config.toml
n_layer = 8
d_model = 640
n_head = 5
n_kv_head = 1
head_dim = 128
d_mlp = 1728
vocab_size = 50257
activation = "swiglu"
norm = "rmsnorm"
norm_place = "pre"
norm_eps = 1e-06
positions = "rope"
rope_base = 2420.0
rope_fraction = 1.0
qk_norm = false
attn_scale = 0.0884
bias = "none"
tie_embeddings = true
parallel_block = false
init = "uniform"
init_std_qkv = 0.0145
init_std_o = 0.00364
init_std_up = 0.0145
init_std_down = 0.00364
optimizer = "adam_variant"
lr = 0.000591
beta1 = 0.9
weight_decay = 0.41
lr_head = 0.00661
warmup_steps = 420
schedule = "wsd"
decay_fraction = 0.828
decay_shape = "linear"
final_lr_fraction = 0.1
batch_tokens = 65536
seq_len = 1024
doc_mask = true
train_tokens = 532800000
steps = 8130
dataset = "wikipedia_en"
MLP neurons of a small language model. Each row is named by its layer, matrix (gate and up: input weights) and neuron, and shows model dimensions 224-287. Each number is 200 + 20 x the weight over its row's rms, rounded and kept within 0 to 999. A neuron's up and down rows have the sign that makes its largest values positive.
After each neuron's rows, "fires after" lists the tokens most often just before its 100 highest values on Wikipedia text that the model never trained on. A number after a token or word is its count.

L5.gate770,217,214,226,236,224,215,218,215,209,209,197,217,166,210,201,178,186,228,197,189,206,240,180,183,227,219,204,170,180,200,172,201,230,207,194,208,165,176,197,210,188,198,178,207,172,211,160,220,209,234,202,222,186,173,222,203,203,222,208,174,162,211,170,201
L5.up770,208,185,188,194,241,189,198,203,214,162,216,200,186,191,177,177,185,201,181,192,169,231,212,221,216,212,168,202,203,155,220,221,190,190,172,189,255,211,194,193,191,198,197,238,187,204,219,204,185,213,222,258,196,205,211,209,198,170,225,208,205,146,214,204
fires after: " his" 37, "'s" 9, " her" 7, " its" 5, " His" 4

L5.gate1478,185,197,199,176,211,186,151,208,194,217,197,170,191,201,238,200,197,239,173,217,189,254,200,194,192,191,251,190,178,190,195,203,180,202,253,182,183,193,206,193,175,153,173,218,219,206,197,193,158,218,187,179,212,166,213,225,217,188,202,207,195,208,178,193
L5.up1478,183,191,223,191,194,220,208,183,208,191,176,199,201,176,216,225,214,170,218,192,163,201,212,209,214,181,207,238,219,231,208,225,182,199,172,172,190,178,219,231,243,172,177,208,211,169,212,194,192,182,229,208,199,193,183,237,181,215,197,176,165,159,240,186
fires after: " the" 58, " The" 5, " No" 4

L5.gate843,222,195,189,206,186,194,182,211,195,217,217,216,166,188,192,196,196,183,199,225,206,206,216,201,170,184,176,194,157,211,201,199,183,198,227,213,189,178,165,199,190,214,198,231,188,225,149,187,201,184,177,159,194,196,210,178,208,196,211,236,207,203,176,194
L5.up843,218,215,218,191,185,188,192,189,171,214,189,200,206,212,187,226,210,209,210,177,198,227,226,209,216,194,190,175,188,149,205,197,208,228,195,215,210,177,213,209,197,205,201,217,197,202,186,189,221,200,164,212,211,196,220,202,210,194,213,188,206,204,146,170
fires after: " and" 42, " is" 7, " has" 7

L5.gate797,184,201,234,185,196,181,201,178,204,187,194,201,213,224,201,176,179,175,196,175,197,201,202,192,171,168,174,194,194,202,198,199,190,223,192,197,182,229,216,200,178,195,216,216,226,173,198,207,189,197,191,180,195,173,198,199,186,204,221,208,222,182,196,181
L5.up797,211,214,217,238,203,159,198,185,164,228,225,186,178,190,223,236,172,211,198,203,216,212,190,209,140,175,211,212,171,186,173,225,195,209,184,148,193,209,174,205,207,171,164,185,202,182,186,199,196,233,189,203,182,213,187,228,186,209,201,166,204,151,222,217
fires after: " was" 42, " be" 14, " is" 13, " are" 5, " not" 4

L5.gate878,178,216,208,237,204,173,172,217,187,178,213,226,216,179,186,195,195,200,196,185,164,223,190,196,191,211,220,201,183,172,198,214,204,197,212,231,182,188,177,195,202,223,213,208,205,224,182,175,168,197,179,177,182,192,222,223,238,205,227,205,194,223,204,199
L5.up878,228,192,170,216,181,205,244,201,185,196,185,175,226,244,180,231,178,212,181,219,173,218,201,185,190,206,202,213,187,205,164,225,184,219,238,188,202,187,204,181,193,146,214,173,188,202,208,225,180,208,253,208,189,185,215,211,201,180,199,192,200,217,214,219
fires after: " the" 43, "==" 17, " University" 7, " The" 7, "===" 4, ":" 4

L5.gate1534,205,209,232,194,220,188,209,219,184,193,174,183,189,185,202,217,196,195,213,195,162,187,183,180,213,220,197,182,201,197,200,197,205,200,213,205,208,221,215,182,211,193,240,212,210,180,189,210,199,159,203,170,195,187,195,191,174,186,174,174,182,181,212,184
L5.up1534,205,207,196,224,218,213,193,219,210,204,197,205,223,220,228,205,189,185,208,204,224,154,210,200,182,206,188,201,168,204,202,206,202,186,213,224,198,181,195,194,168,230,209,215,202,187,202,218,190,249,172,159,220,203,179,216,194,219,209,177,184,192,172,194
fires after: " |" 31, "\n" 11, "0" 6, "|" 5, "-" 4, "1" 4

L5.gate1542,192,213,236,235,248,205,209,213,183,202,201,163,179,198,196,185,193,205,203,182,194,225,212,183,206,197,161,177,212,214,237,174,239,189,207,179,206,238,220,221,160,181,166,183,234,210,194,233,228,206,168,232,196,196,203,212,201,213,174,232,205,230,188,183
L5.up1542,240,187,218,180,176,215,213,209,192,236,216,194,165,191,183,180,182,208,194,177,199,189,217,163,196,196,191,226,161,213,201,244,211,184,194,205,182,182,242,226,201,178,212,220,197,191,181,220,201,203,180,237,189,227,195,220,190,188,237,197,204,172,143,224
fires after: " was" 31, " is" 12, " were" 8, " are" 8, " be" 7

L5.gate1443,190,184,237,203,204,206,215,167,173,239,180,191,209,217,213,184,182,159,220,186,202,179,214,209,190,213,155,185,205,207,217,207,203,174,185,222,201,218,220,244,188,185,217,169,230,188,195,194,226,189,189,227,198,225,184,209,217,207,196,231,216,233,208,181
L5.up1443,192,192,234,218,166,201,228,237,266,155,190,191,178,206,217,224,179,220,194,210,179,188,213,184,182,165,194,192,207,211,184,185,193,211,184,210,220,222,222,174,237,196,201,215,206,207,164,201,209,216,160,229,192,231,207,176,215,201,192,222,210,184,198,171
fires after: " is" 21, " it" 8, "It" 7, " UTC" 6, " was" 5, " No" 5

L5.gate574,187,182,203,184,232,179,218,197,202,241,178,193,229,132,187,256,200,213,177,193,173,224,183,227,217,172,183,189,175,209,184,191,234,206,184,213,226,226,213,184,171,199,198,229,208,184,207,195,227,206,177,209,198,226,154,231,203,195,163,205,208,158,190,201
L5.up574,214,196,180,249,194,186,199,198,186,171,235,194,224,146,201,227,178,196,201,214,236,208,207,197,181,177,183,195,203,219,183,163,180,158,192,180,223,198,225,188,199,194,174,199,186,211,179,211,201,213,230,219,177,185,205,195,225,218,214,205,187,201,175,179
fires after: " " 32, "1" 8, "0" 6, " Mc" 6

L5.gate1147,209,159,204,230,209,163,204,194,183,242,172,180,201,209,174,206,211,170,222,239,200,245,184,185,208,221,193,189,216,226,197,209,203,188,219,193,176,155,206,218,223,193,183,186,205,229,193,191,208,195,154,185,201,195,194,215,212,187,208,186,214,234,205,207
L5.up1147,206,172,205,203,230,186,228,188,198,198,190,227,204,182,175,196,208,194,182,231,181,210,189,238,185,188,188,177,207,211,221,205,218,178,180,211,227,181,164,227,219,192,176,200,238,195,166,206,178,214,234,223,209,209,213,198,187,182,233,201,189,210,219,179
fires after: " this" 24, " that" 17, " the" 15, " following" 9, " each" 5

L5.gate999,185,179,218,175,231,209,158,192,187,208,202,185,242,193,238,202,185,191,219,215,219,220,194,222,197,197,191,196,184,194,195,187,175,241,221,188,180,207,190,191,206,224,206,206,240,198,213,201,211,190,167,167,212,157,198,207,205,226,167,192,217,236,190,203
L5.up999,207,196,206,169,206,221,213,161,201,177,201,190,194,228,198,202,236,179,199,181,182,239,213,197,225,197,199,231,194,200,210,162,169,214,216,194,196,195,188,193,194,194,200,185,205,233,190,183,181,192,209,180,212,189,175,210,194,220,228,227,185,160,218,201
fires after: " the" 55, " " 16, " The" 11, "The" 5

L5.gate1500,190,216,218,194,190,203,209,195,203,188,210,207,182,208,174,221,208,183,226,155,205,172,209,190,216,184,235,189,182,202,189,174,163,182,152,200,203,222,223,191,225,195,208,249,185,215,187,232,217,211,221,225,189,191,178,204,211,191,177,211,194,177,183,192
L5.up1500,188,171,220,206,178,205,180,227,203,198,235,209,186,185,205,214,201,177,230,220,198,198,174,192,189,206,234,174,198,222,215,227,190,188,232,196,203,180,218,187,181,184,199,199,189,195,221,160,195,217,219,207,190,222,166,183,245,197,188,156,224,194,180,182
fires after: " of" 40, " in" 16, " for" 9, "," 5, " and" 4

L5.gate287,184,233,216,241,222,210,162,236,192,159,201,197,220,231,183,215,202,200,229,208,168,218,216,178,197,213,201,183,202,191,179,211,233,223,198,180,192,176,197,184,217,208,196,174,195,203,152,179,204,179,177,183,169,205,231,216,199,192,185,231,189,223,140,222
L5.up287,201,213,167,236,189,185,218,185,222,181,174,222,199,212,173,213,200,204,196,197,173,169,229,216,212,203,169,225,207,215,219,152,207,201,217,204,221,211,190,192,222,191,186,201,195,215,209,204,219,193,198,201,201,212,216,172,165,201,191,181,184,206,177,214
fires after: " it" 23, " was" 20, " is" 15, " It" 12

L5.gate443,192,206,211,198,203,184,215,195,215,207,154,197,193,187,205,221,170,184,212,200,194,181,205,210,210,218,191,231,190,228,224,232,183,206,188,168,235,212,191,206,205,201,193,189,217,186,179,217,204,224,227,165,194,218,257,238,219,162,192,195,221,198,198,209
L5.up443,226,216,223,187,193,203,180,182,237,190,222,210,224,221,189,235,197,177,192,205,195,193,194,137,210,211,217,197,188,210,201,191,183,209,189,199,177,175,221,161,171,184,226,202,214,212,205,230,193,239,179,236,193,232,187,204,209,178,205,181,187,206,203,166
fires after: " the" 50, " at" 5, " " 5, " (" 4

L5.gate24,197,184,223,227,191,166,182,163,215,228,242,201,230,188,235,199,191,212,196,212,199,179,186,188,160,196,177,201,254,189,177,182,219,203,171,218,198,202,222,214,178,210,212,192,215,212,178,227,220,201,187,238,189,177,237,231,217,180,235,233,183,233,183,201
L5.up24,215,230,210,166,167,201,212,222,218,179,193,213,198,209,174,188,178,172,199,206,195,150,201,165,195,188,221,240,197,207,177,186,244,211,174,210,202,204,208,235,214,224,196,220,186,218,199,189,226,223,213,231,189,200,221,174,192,161,225,194,211,230,155,213
fires after: " was" 35, " a" 13, " as" 5, " is" 5, " were" 4

L5.gate291,214,170,193,206,173,197,236,226,184,217,209,196,222,162,186,213,196,167,200,193,203,202,217,245,191,211,204,192,207,186,209,238,194,178,207,227,162,233,201,210,200,221,212,182,203,224,206,194,222,174,186,201,199,202,211,227,236,185,226,227,172,204,168,214
L5.up291,216,176,202,250,226,180,195,232,185,190,195,199,218,211,180,203,191,187,185,197,200,195,202,207,189,201,174,203,202,197,187,180,186,202,200,226,180,222,163,184,207,205,231,195,213,210,169,176,185,181,147,209,204,211,167,211,200,189,213,242,190,207,215,233
fires after: "," 78, " |" 11, " (" 6

L5.gate1278,205,201,225,210,195,219,194,201,185,208,193,202,157,190,216,205,169,242,170,211,183,216,202,217,211,188,209,203,200,195,233,202,207,166,176,195,184,223,171,163,163,152,217,203,209,203,183,220,208,183,163,197,207,165,207,208,223,184,209,212,210,229,164,197
L5.up1278,204,161,177,190,204,223,220,179,204,191,199,181,173,206,157,195,207,192,189,188,205,212,179,193,217,169,196,168,209,235,204,225,214,194,216,210,205,195,206,249,212,197,214,191,178,182,165,187,219,190,223,185,179,210,172,188,180,200,195,183,211,201,210,214
fires after: " of" 14, " for" 13, " with" 10, " in" 8, " a" 7

L5.gate1118,224,196,249,203,198,228,167,181,231,219,234,204,196,161,223,210,152,193,194,209,199,212,213,219,193,178,215,209,228,198,183,205,212,196,212,195,175,208,204,207,168,142,211,203,180,187,214,212,184,217,189,219,188,222,183,187,221,182,227,207,198,163,171,175
L5.up1118,218,190,170,194,198,196,186,194,183,198,200,233,182,172,207,212,182,186,195,229,199,200,197,200,213,200,195,187,171,195,208,220,175,166,204,179,214,184,202,204,204,213,156,219,208,211,180,219,218,216,161,181,196,183,160,198,251,193,184,212,181,221,209,213
fires after: " ;" 27, " the" 16, " and" 8, "|" 8, " United" 5, "," 5

L5.gate211,192,204,251,198,155,197,174,200,196,163,187,224,197,173,207,234,201,177,238,201,202,243,204,174,199,183,207,200,222,207,203,221,188,237,212,192,194,199,199,212,190,143,217,232,209,204,190,204,188,178,231,195,222,199,208,174,221,141,206,211,214,240,220,163
L5.up211,216,218,195,154,203,215,193,179,212,203,218,172,175,202,234,188,217,214,179,210,218,215,209,229,188,211,203,211,213,208,210,203,243,243,192,179,179,198,233,198,220,171,173,193,164,202,191,209,165,208,215,197,165,205,191,201,195,201,197,202,186,219,199,177
fires after: " |" 43, " " 11, "–" 10

L5.gate486,217,161,180,173,223,206,217,190,208,193,201,180,188,222,177,219,184,188,224,186,228,192,193,218,194,192,208,156,173,167,204,219,167,207,197,196,194,154,205,190,163,185,193,186,169,199,198,233,194,219,222,214,188,209,231,234,211,169,164,210,229,224,204,181
L5.up486,214,177,193,166,203,176,198,188,184,229,203,220,158,199,206,223,182,185,215,190,191,223,231,224,168,234,193,213,232,201,202,179,202,166,210,179,190,233,186,261,212,158,184,218,208,197,208,200,216,198,164,175,177,177,220,180,222,179,172,176,186,217,205,192
fires after: " the" 53, " two" 9, " these" 4, " between" 4

L5.gate515,208,205,206,241,227,239,200,222,221,167,215,200,192,206,187,221,185,208,220,188,230,206,205,201,228,194,169,166,203,182,201,167,218,197,246,186,172,213,216,225,191,171,178,179,213,209,205,200,207,185,160,173,197,193,196,192,179,198,212,194,188,212,227,164
L5.up515,175,206,199,183,190,208,179,213,207,207,245,219,198,174,159,189,232,182,220,210,188,213,208,203,204,188,215,201,146,143,186,189,214,232,207,210,175,161,188,231,214,156,221,208,176,196,179,185,164,206,180,173,195,217,224,183,220,169,162,215,186,168,189,214
fires after: " to" 24, " and" 21, " not" 12, " than" 4

L5.gate594,199,187,213,206,185,194,223,208,163,180,201,197,156,173,210,225,198,211,187,185,212,199,206,250,181,211,170,188,222,176,199,215,197,184,197,196,146,221,166,172,216,201,172,172,189,211,166,226,172,194,188,246,202,217,206,208,202,183,191,224,203,182,178,235
L5.up594,221,196,230,229,193,180,201,204,165,192,215,186,209,203,204,192,213,228,189,213,233,162,204,205,201,208,213,203,214,185,149,171,219,239,226,195,208,188,217,175,233,207,172,218,169,224,210,196,188,212,184,193,170,165,204,198,204,182,180,196,146,216,164,234
fires after: "," 27, " United" 15, " New" 14, " York" 13

L5.gate224,216,201,217,217,201,206,219,167,195,216,213,182,189,176,213,213,176,225,210,223,197,211,189,201,186,192,181,157,207,233,189,186,195,216,187,232,174,179,196,157,187,185,202,192,206,239,162,192,211,172,180,154,210,182,217,209,177,208,211,221,179,212,203,213
L5.up224,196,208,196,202,167,166,199,197,222,230,205,198,188,227,208,189,201,213,232,189,166,226,217,208,191,181,221,186,197,203,174,206,189,193,208,171,198,197,183,198,212,184,204,206,209,193,180,184,215,207,200,209,189,199,185,221,197,213,207,194,200,185,208,204
fires after: " and" 29, " but" 10, " which" 6, " that" 6, " he" 5, "." 5

L5.gate1042,240,209,218,218,194,173,198,190,191,231,194,191,193,191,202,193,197,154,201,185,207,188,248,190,201,205,190,216,183,191,209,221,191,194,213,222,195,191,206,197,189,181,208,205,187,205,213,222,214,209,184,195,200,207,217,195,221,206,210,198,197,192,144,157
L5.up1042,190,169,229,225,175,180,206,244,196,166,243,217,182,239,201,204,177,194,243,203,202,190,207,204,190,159,191,195,211,195,176,213,208,209,174,189,223,191,193,176,178,193,185,211,210,196,197,230,210,201,175,192,214,197,202,216,185,192,179,210,163,181,185,186
fires after: " was" 45, " were" 8, " is" 8

L5.gate599,203,178,203,220,248,182,201,175,206,204,211,194,191,176,185,147,195,225,174,212,184,225,265,201,206,201,190,223,186,200,194,184,210,183,205,206,201,223,199,166,200,187,191,210,200,210,173,204,183,229,190,161,174,217,248,211,193,211,180,154,199,221,205,189
L5.up599,198,177,189,203,219,194,175,195,184,208,216,193,212,195,219,223,169,207,190,202,189,170,225,202,172,209,179,203,203,197,190,185,214,160,211,216,212,181,200,184,192,176,217,201,192,219,183,207,226,240,194,203,216,186,198,192,192,211,226,229,188,207,204,186
fires after: " " 30, " (" 11, "jan" 9

L5.gate586,206,180,208,244,189,216,230,187,194,211,212,195,199,213,202,211,158,210,190,204,145,193,184,221,182,204,207,161,173,233,217,228,207,155,187,175,229,207,218,206,184,165,202,189,196,229,196,217,231,162,197,188,176,208,185,233,169,209,204,260,196,200,189,191
L5.up586,192,201,220,230,202,214,228,211,198,205,191,246,238,189,207,194,222,200,180,184,203,193,184,223,163,173,222,158,215,190,217,189,167,251,187,194,194,233,208,183,208,226,178,215,206,212,217,187,190,252,195,206,180,212,204,224,185,127,205,181,166,240,197,206
fires after: "," 28, "." 13, ".\n\n" 10, "St" 4, "==\n" 4

L5.gate1444,164,177,192,180,186,196,165,218,181,192,179,164,203,169,184,190,195,217,203,217,200,202,210,188,227,212,188,187,212,185,157,204,176,210,222,201,179,213,210,184,206,204,192,219,208,204,245,185,200,178,210,191,187,199,192,204,213,198,184,195,175,203,244,223
L5.up1444,216,195,223,199,208,211,209,194,194,236,182,225,176,196,214,206,193,214,173,189,197,231,218,181,189,197,191,192,193,174,214,172,213,225,168,165,191,171,181,203,235,202,220,191,201,206,194,225,175,181,216,194,211,190,166,192,189,223,190,196,199,198,201,189
fires after: " a" 36, "|" 10, " No" 8, " an" 7, "-" 6, " |" 5

L5.gate967,167,218,215,226,200,172,164,232,172,213,184,185,209,216,223,177,208,193,197,200,203,194,215,182,180,217,222,190,225,179,191,230,201,181,206,184,157,208,197,196,210,188,165,205,214,226,198,218,171,179,224,200,207,229,237,216,246,183,202,216,216,220,174,205
L5.up967,196,183,199,217,233,188,200,208,178,234,204,215,235,193,200,161,185,190,193,207,176,238,227,205,192,209,207,207,189,199,139,201,210,175,204,196,216,209,206,225,199,170,209,212,219,205,212,205,185,200,191,203,209,189,212,206,191,212,177,184,205,183,167,188
fires after: " was" 23, " as" 16, " a" 11, " is" 6, " became" 5

L5.gate303,202,163,204,186,212,168,173,156,205,242,177,197,187,227,218,216,203,180,185,210,199,173,236,178,186,189,200,187,204,200,182,196,180,245,180,180,163,217,197,224,239,222,196,171,169,186,192,193,183,218,180,205,208,192,230,197,214,206,203,194,180,189,207,201
L5.up303,196,207,189,182,175,191,176,165,183,206,218,173,205,203,210,199,208,173,178,175,149,212,161,188,173,187,223,208,175,151,225,182,222,223,208,233,195,183,194,215,196,205,206,212,176,202,193,203,202,199,153,194,200,190,200,209,194,195,173,188,182,195,217,208
fires after: " the" 62, " The" 18, "==" 7, "The" 6

L5.gate776,197,201,253,212,169,228,233,190,225,207,177,180,242,229,201,171,182,186,213,202,205,186,186,190,221,210,199,190,203,201,237,237,206,199,216,237,188,192,209,186,235,206,199,198,213,198,199,203,227,210,208,205,205,201,211,180,213,163,199,186,202,201,195,182
L5.up776,191,206,213,239,192,208,198,196,173,196,168,227,205,204,191,206,233,186,173,183,194,182,190,187,218,215,194,183,161,209,217,202,210,170,195,168,163,211,210,223,238,205,226,188,198,198,195,217,185,159,201,205,210,175,196,177,191,196,209,222,234,220,177,202
fires after: " the" 51

L5.gate637,212,186,229,200,172,192,191,196,189,232,161,187,183,195,161,202,219,184,227,149,216,197,151,197,209,139,209,166,236,211,237,190,209,192,182,206,195,188,212,220,195,157,185,191,202,219,206,205,182,178,169,181,195,182,199,182,192,190,182,223,177,242,209,206
L5.up637,235,208,217,210,223,236,201,202,163,194,185,201,203,196,199,197,183,180,167,183,205,207,217,216,217,185,190,197,172,242,206,174,185,180,183,236,122,174,177,234,208,152,233,210,191,230,201,163,192,221,186,195,206,211,186,197,212,197,227,183,184,197,242,207
fires after: " " 31, " on" 8, " to" 8, " (" 7, " and" 5, " On" 5

L5.gate629,179,195,229,214,205,190,212,200,171,232,204,182,209,159,179,203,206,216,204,229,177,184,183,208,236,179,192,200,156,202,231,222,170,215,157,201,244,219,198,173,209,179,217,166,202,188,174,226,213,188,180,207,181,165,195,209,212,218,190,190,208,231,229,199
L5.up629,189,184,210,187,181,154,163,180,174,212,194,183,214,207,174,223,209,202,197,201,206,175,207,168,201,159,199,194,191,168,202,200,203,193,206,225,198,184,184,180,174,212,202,195,211,220,157,194,225,201,126,206,180,239,254,239,210,182,202,198,206,203,200,196
fires after: " and" 31, "." 12, " but" 11, " as" 6, ";" 5, " where" 5

L5.gate354,184,206,196,213,180,191,206,201,219,224,192,208,193,200,205,196,191,207,210,188,206,246,196,201,164,244,194,188,249,226,224,189,192,167,228,182,160,209,226,196,203,186,241,143,188,214,217,196,196,219,239,210,227,206,202,177,240,198,172,216,214,191,180,215
L5.up354,205,216,214,201,218,215,228,187,208,199,243,202,191,213,190,259,180,195,187,180,200,212,229,198,216,219,158,208,196,190,209,215,200,169,182,159,177,206,218,234,218,207,178,195,186,195,228,204,238,167,218,189,195,237,214,173,204,201,226,173,201,188,185,189
fires after: " |" 36, " " 7, " was" 6, " Pos" 5, ";" 4

L5.gate1412,219,205,197,208,212,205,180,163,186,198,188,190,171,193,203,202,173,194,181,193,180,215,217,207,206,215,222,168,202,243,229,204,188,164,209,182,218,170,215,178,216,190,175,187,219,237,219,206,181,149,240,188,206,206,182,200,221,209,230,173,181,208,166,188
L5.up1412,200,191,211,198,197,180,208,210,222,201,183,198,171,211,180,193,183,213,190,225,155,218,224,219,167,201,174,169,170,195,231,253,214,228,204,221,238,160,155,192,219,207,208,220,221,207,225,183,182,210,186,202,218,201,164,228,225,195,197,201,195,211,216,158
fires after: " the" 35, " had" 8, " The" 7, " his" 6, "'s" 5, " c" 4

L5.gate279,180,201,189,197,236,187,217,197,186,187,225,213,186,193,216,217,205,182,185,202,206,213,218,205,235,194,214,213,220,192,222,191,163,200,215,200,172,215,162,210,180,195,206,211,210,214,194,218,155,203,181,188,177,171,203,219,183,186,215,230,212,207,185,178
L5.up279,190,196,172,257,211,183,221,265,148,182,232,214,192,197,218,216,220,184,202,192,183,199,192,205,188,206,209,196,177,210,176,175,204,200,203,185,189,190,181,215,181,195,189,195,206,220,200,194,228,209,190,172,219,165,217,213,190,173,182,197,183,217,195,229
fires after: " " 32, " |" 21

L5.gate1327,201,207,233,157,197,207,203,220,197,198,176,160,207,234,216,207,215,191,213,186,226,215,218,219,191,209,187,214,204,227,189,152,183,188,196,237,152,195,191,211,187,171,210,216,211,194,184,250,210,225,216,211,206,222,237,220,237,160,162,229,184,171,190,209
L5.up1327,172,221,185,216,234,170,166,173,202,198,190,174,226,191,245,206,181,219,172,172,217,213,195,187,226,199,195,217,181,213,205,178,198,244,222,206,184,221,190,209,195,186,209,206,213,217,166,176,212,193,204,201,188,196,191,222,229,193,190,212,206,199,210,192
fires after: " " 58, " (" 27

L5.gate1290,197,183,231,191,209,213,221,216,187,197,173,182,220,169,206,200,210,219,181,205,170,185,193,217,182,187,191,171,208,220,197,189,221,215,221,195,198,220,185,197,227,198,177,182,205,216,201,200,161,172,225,199,179,163,193,169,200,182,213,190,209,199,185,172
L5.up1290,194,221,182,177,195,211,225,209,190,212,208,200,188,213,232,217,193,220,175,195,205,215,190,150,201,195,206,220,187,205,204,202,203,177,213,184,203,195,193,175,166,217,187,218,205,213,198,214,216,196,178,205,204,164,213,252,228,194,208,227,226,179,212,218
fires after: " a" 56, " was" 11, " is" 9

L5.gate1627,206,184,249,189,217,200,203,220,206,223,204,234,197,188,200,223,186,230,212,165,214,194,208,197,192,199,203,214,206,209,215,175,213,204,194,202,167,235,193,193,213,207,185,173,194,198,186,204,200,209,192,255,161,222,206,195,195,203,193,198,201,186,209,229
L5.up1627,209,223,219,201,186,247,198,195,208,218,190,219,199,205,202,177,221,157,211,200,174,158,187,212,231,186,198,206,192,182,218,230,169,195,227,175,215,208,230,192,198,216,221,192,202,185,203,200,198,199,201,205,187,176,187,191,182,206,219,196,184,200,168,204
fires after: "200" 18, "198" 12, "201" 12, "202" 9, " " 8, " |" 4

L5.gate296,210,230,205,219,184,225,189,204,190,222,173,193,166,200,200,183,172,195,208,205,197,219,224,208,204,206,235,208,187,264,202,198,215,211,198,194,189,183,224,181,196,174,182,202,202,210,185,217,200,176,241,211,210,176,179,192,193,245,211,199,201,188,191,178
L5.up296,213,190,195,223,204,197,170,190,210,177,192,189,187,215,166,183,222,192,163,138,200,212,168,176,211,169,193,203,223,239,225,184,205,194,232,178,188,190,172,209,195,190,195,167,174,184,170,206,201,224,193,184,215,214,209,206,191,201,199,172,195,189,179,209
fires after: " " 35, " a" 8, " on" 6, " for" 4, "\n" 4

L5.gate1706,209,173,204,231,207,182,196,192,183,222,207,164,211,209,197,192,185,219,213,184,194,194,209,204,182,180,231,190,211,235,201,200,210,168,188,220,151,195,184,178,202,189,195,185,198,207,238,229,192,166,168,193,194,222,222,232,220,198,150,204,209,228,205,186
L5.up1706,198,182,197,230,196,213,200,195,226,191,186,194,217,220,188,196,239,170,215,209,233,201,193,203,194,186,205,225,196,178,185,228,242,175,173,206,203,190,243,188,251,193,224,223,182,210,203,216,216,205,205,203,202,169,199,166,218,200,199,217,179,232,196,245
fires after: " the" 35, " end" 8, "." 5, " years" 4, " time" 4, ".\n\n" 4

L5.gate1153,188,177,177,199,224,198,188,175,188,193,198,214,187,227,206,207,185,211,193,191,169,180,190,227,195,188,169,162,215,193,220,196,210,155,181,229,198,205,220,200,185,242,189,223,215,203,182,200,189,209,214,216,221,186,237,210,213,177,178,177,187,176,228,208
L5.up1153,212,187,199,256,202,252,177,186,191,205,215,217,188,191,205,216,185,196,227,198,202,219,174,185,197,196,225,150,216,207,183,181,188,207,211,226,210,194,255,214,221,187,218,225,200,236,185,207,214,200,203,206,192,207,199,198,198,180,165,235,185,211,213,189
fires after: ".\n\n" 22, "\n\n" 11, " ==\n" 8, "==\n" 7, "\n" 7

L5.gate930,177,175,157,200,186,210,214,203,198,261,184,228,178,181,223,205,200,200,186,203,173,185,202,231,200,227,207,200,186,203,165,181,186,173,184,188,177,193,211,243,170,197,193,175,193,213,187,214,204,194,186,173,206,196,202,210,203,220,204,191,217,156,199,209
L5.up930,141,219,180,195,198,186,218,198,219,237,200,176,196,220,229,208,206,160,203,194,201,204,202,223,191,214,220,220,196,215,199,261,178,191,208,154,183,169,200,237,194,239,214,200,205,207,224,213,238,189,204,192,206,205,183,182,208,199,202,170,200,190,187,212
fires after: " |" 22, ")" 13, " " 9, "6" 7, " —" 6, "1" 5

L5.gate527,181,187,197,210,178,175,179,186,201,202,245,204,235,201,206,213,191,198,197,148,199,180,205,221,182,232,221,185,183,218,226,225,225,222,248,239,206,195,194,206,185,198,178,208,193,219,195,230,200,201,164,185,186,206,216,240,222,189,179,225,209,206,148,189
L5.up527,204,182,221,211,171,207,199,177,194,190,147,201,176,228,217,240,190,180,212,199,185,201,212,241,193,184,192,218,187,252,219,207,196,202,205,194,207,188,179,185,240,195,222,222,187,195,222,240,187,177,210,194,182,164,178,220,201,200,216,161,198,208,197,222
fires after: " the" 86, "The" 6

L5.gate1078,224,189,197,208,172,221,228,199,218,207,210,207,192,164,213,224,182,217,230,198,181,262,199,187,144,226,199,178,184,206,191,186,194,215,218,211,188,203,201,210,224,188,156,213,194,248,229,194,192,200,185,198,180,211,189,205,196,198,193,212,176,212,208,194
L5.up1078,227,216,190,185,164,193,210,178,215,191,225,176,218,175,222,183,244,157,170,182,205,192,220,242,159,213,236,202,213,192,159,243,239,223,219,194,165,214,207,199,225,184,184,230,201,224,184,198,224,183,223,195,206,212,225,199,222,183,203,165,191,214,187,214
fires after: " " 30, "–" 11, "-" 10

L5.gate353,196,174,220,178,217,190,168,160,204,194,187,171,197,212,209,207,172,192,212,216,170,224,182,215,185,182,203,177,179,199,220,186,175,213,213,237,168,201,201,188,219,195,177,214,203,211,186,214,160,190,186,190,196,171,204,224,199,173,208,217,177,207,206,173
L5.up353,197,203,170,210,219,198,177,213,199,244,181,207,207,212,183,236,216,176,184,233,196,162,220,216,168,201,221,201,169,250,230,221,193,201,182,221,225,180,164,175,205,258,215,191,183,206,193,178,186,211,179,234,197,224,200,203,199,205,181,223,188,203,215,186
fires after: " the" 41, " The" 29, "The" 6, "." 4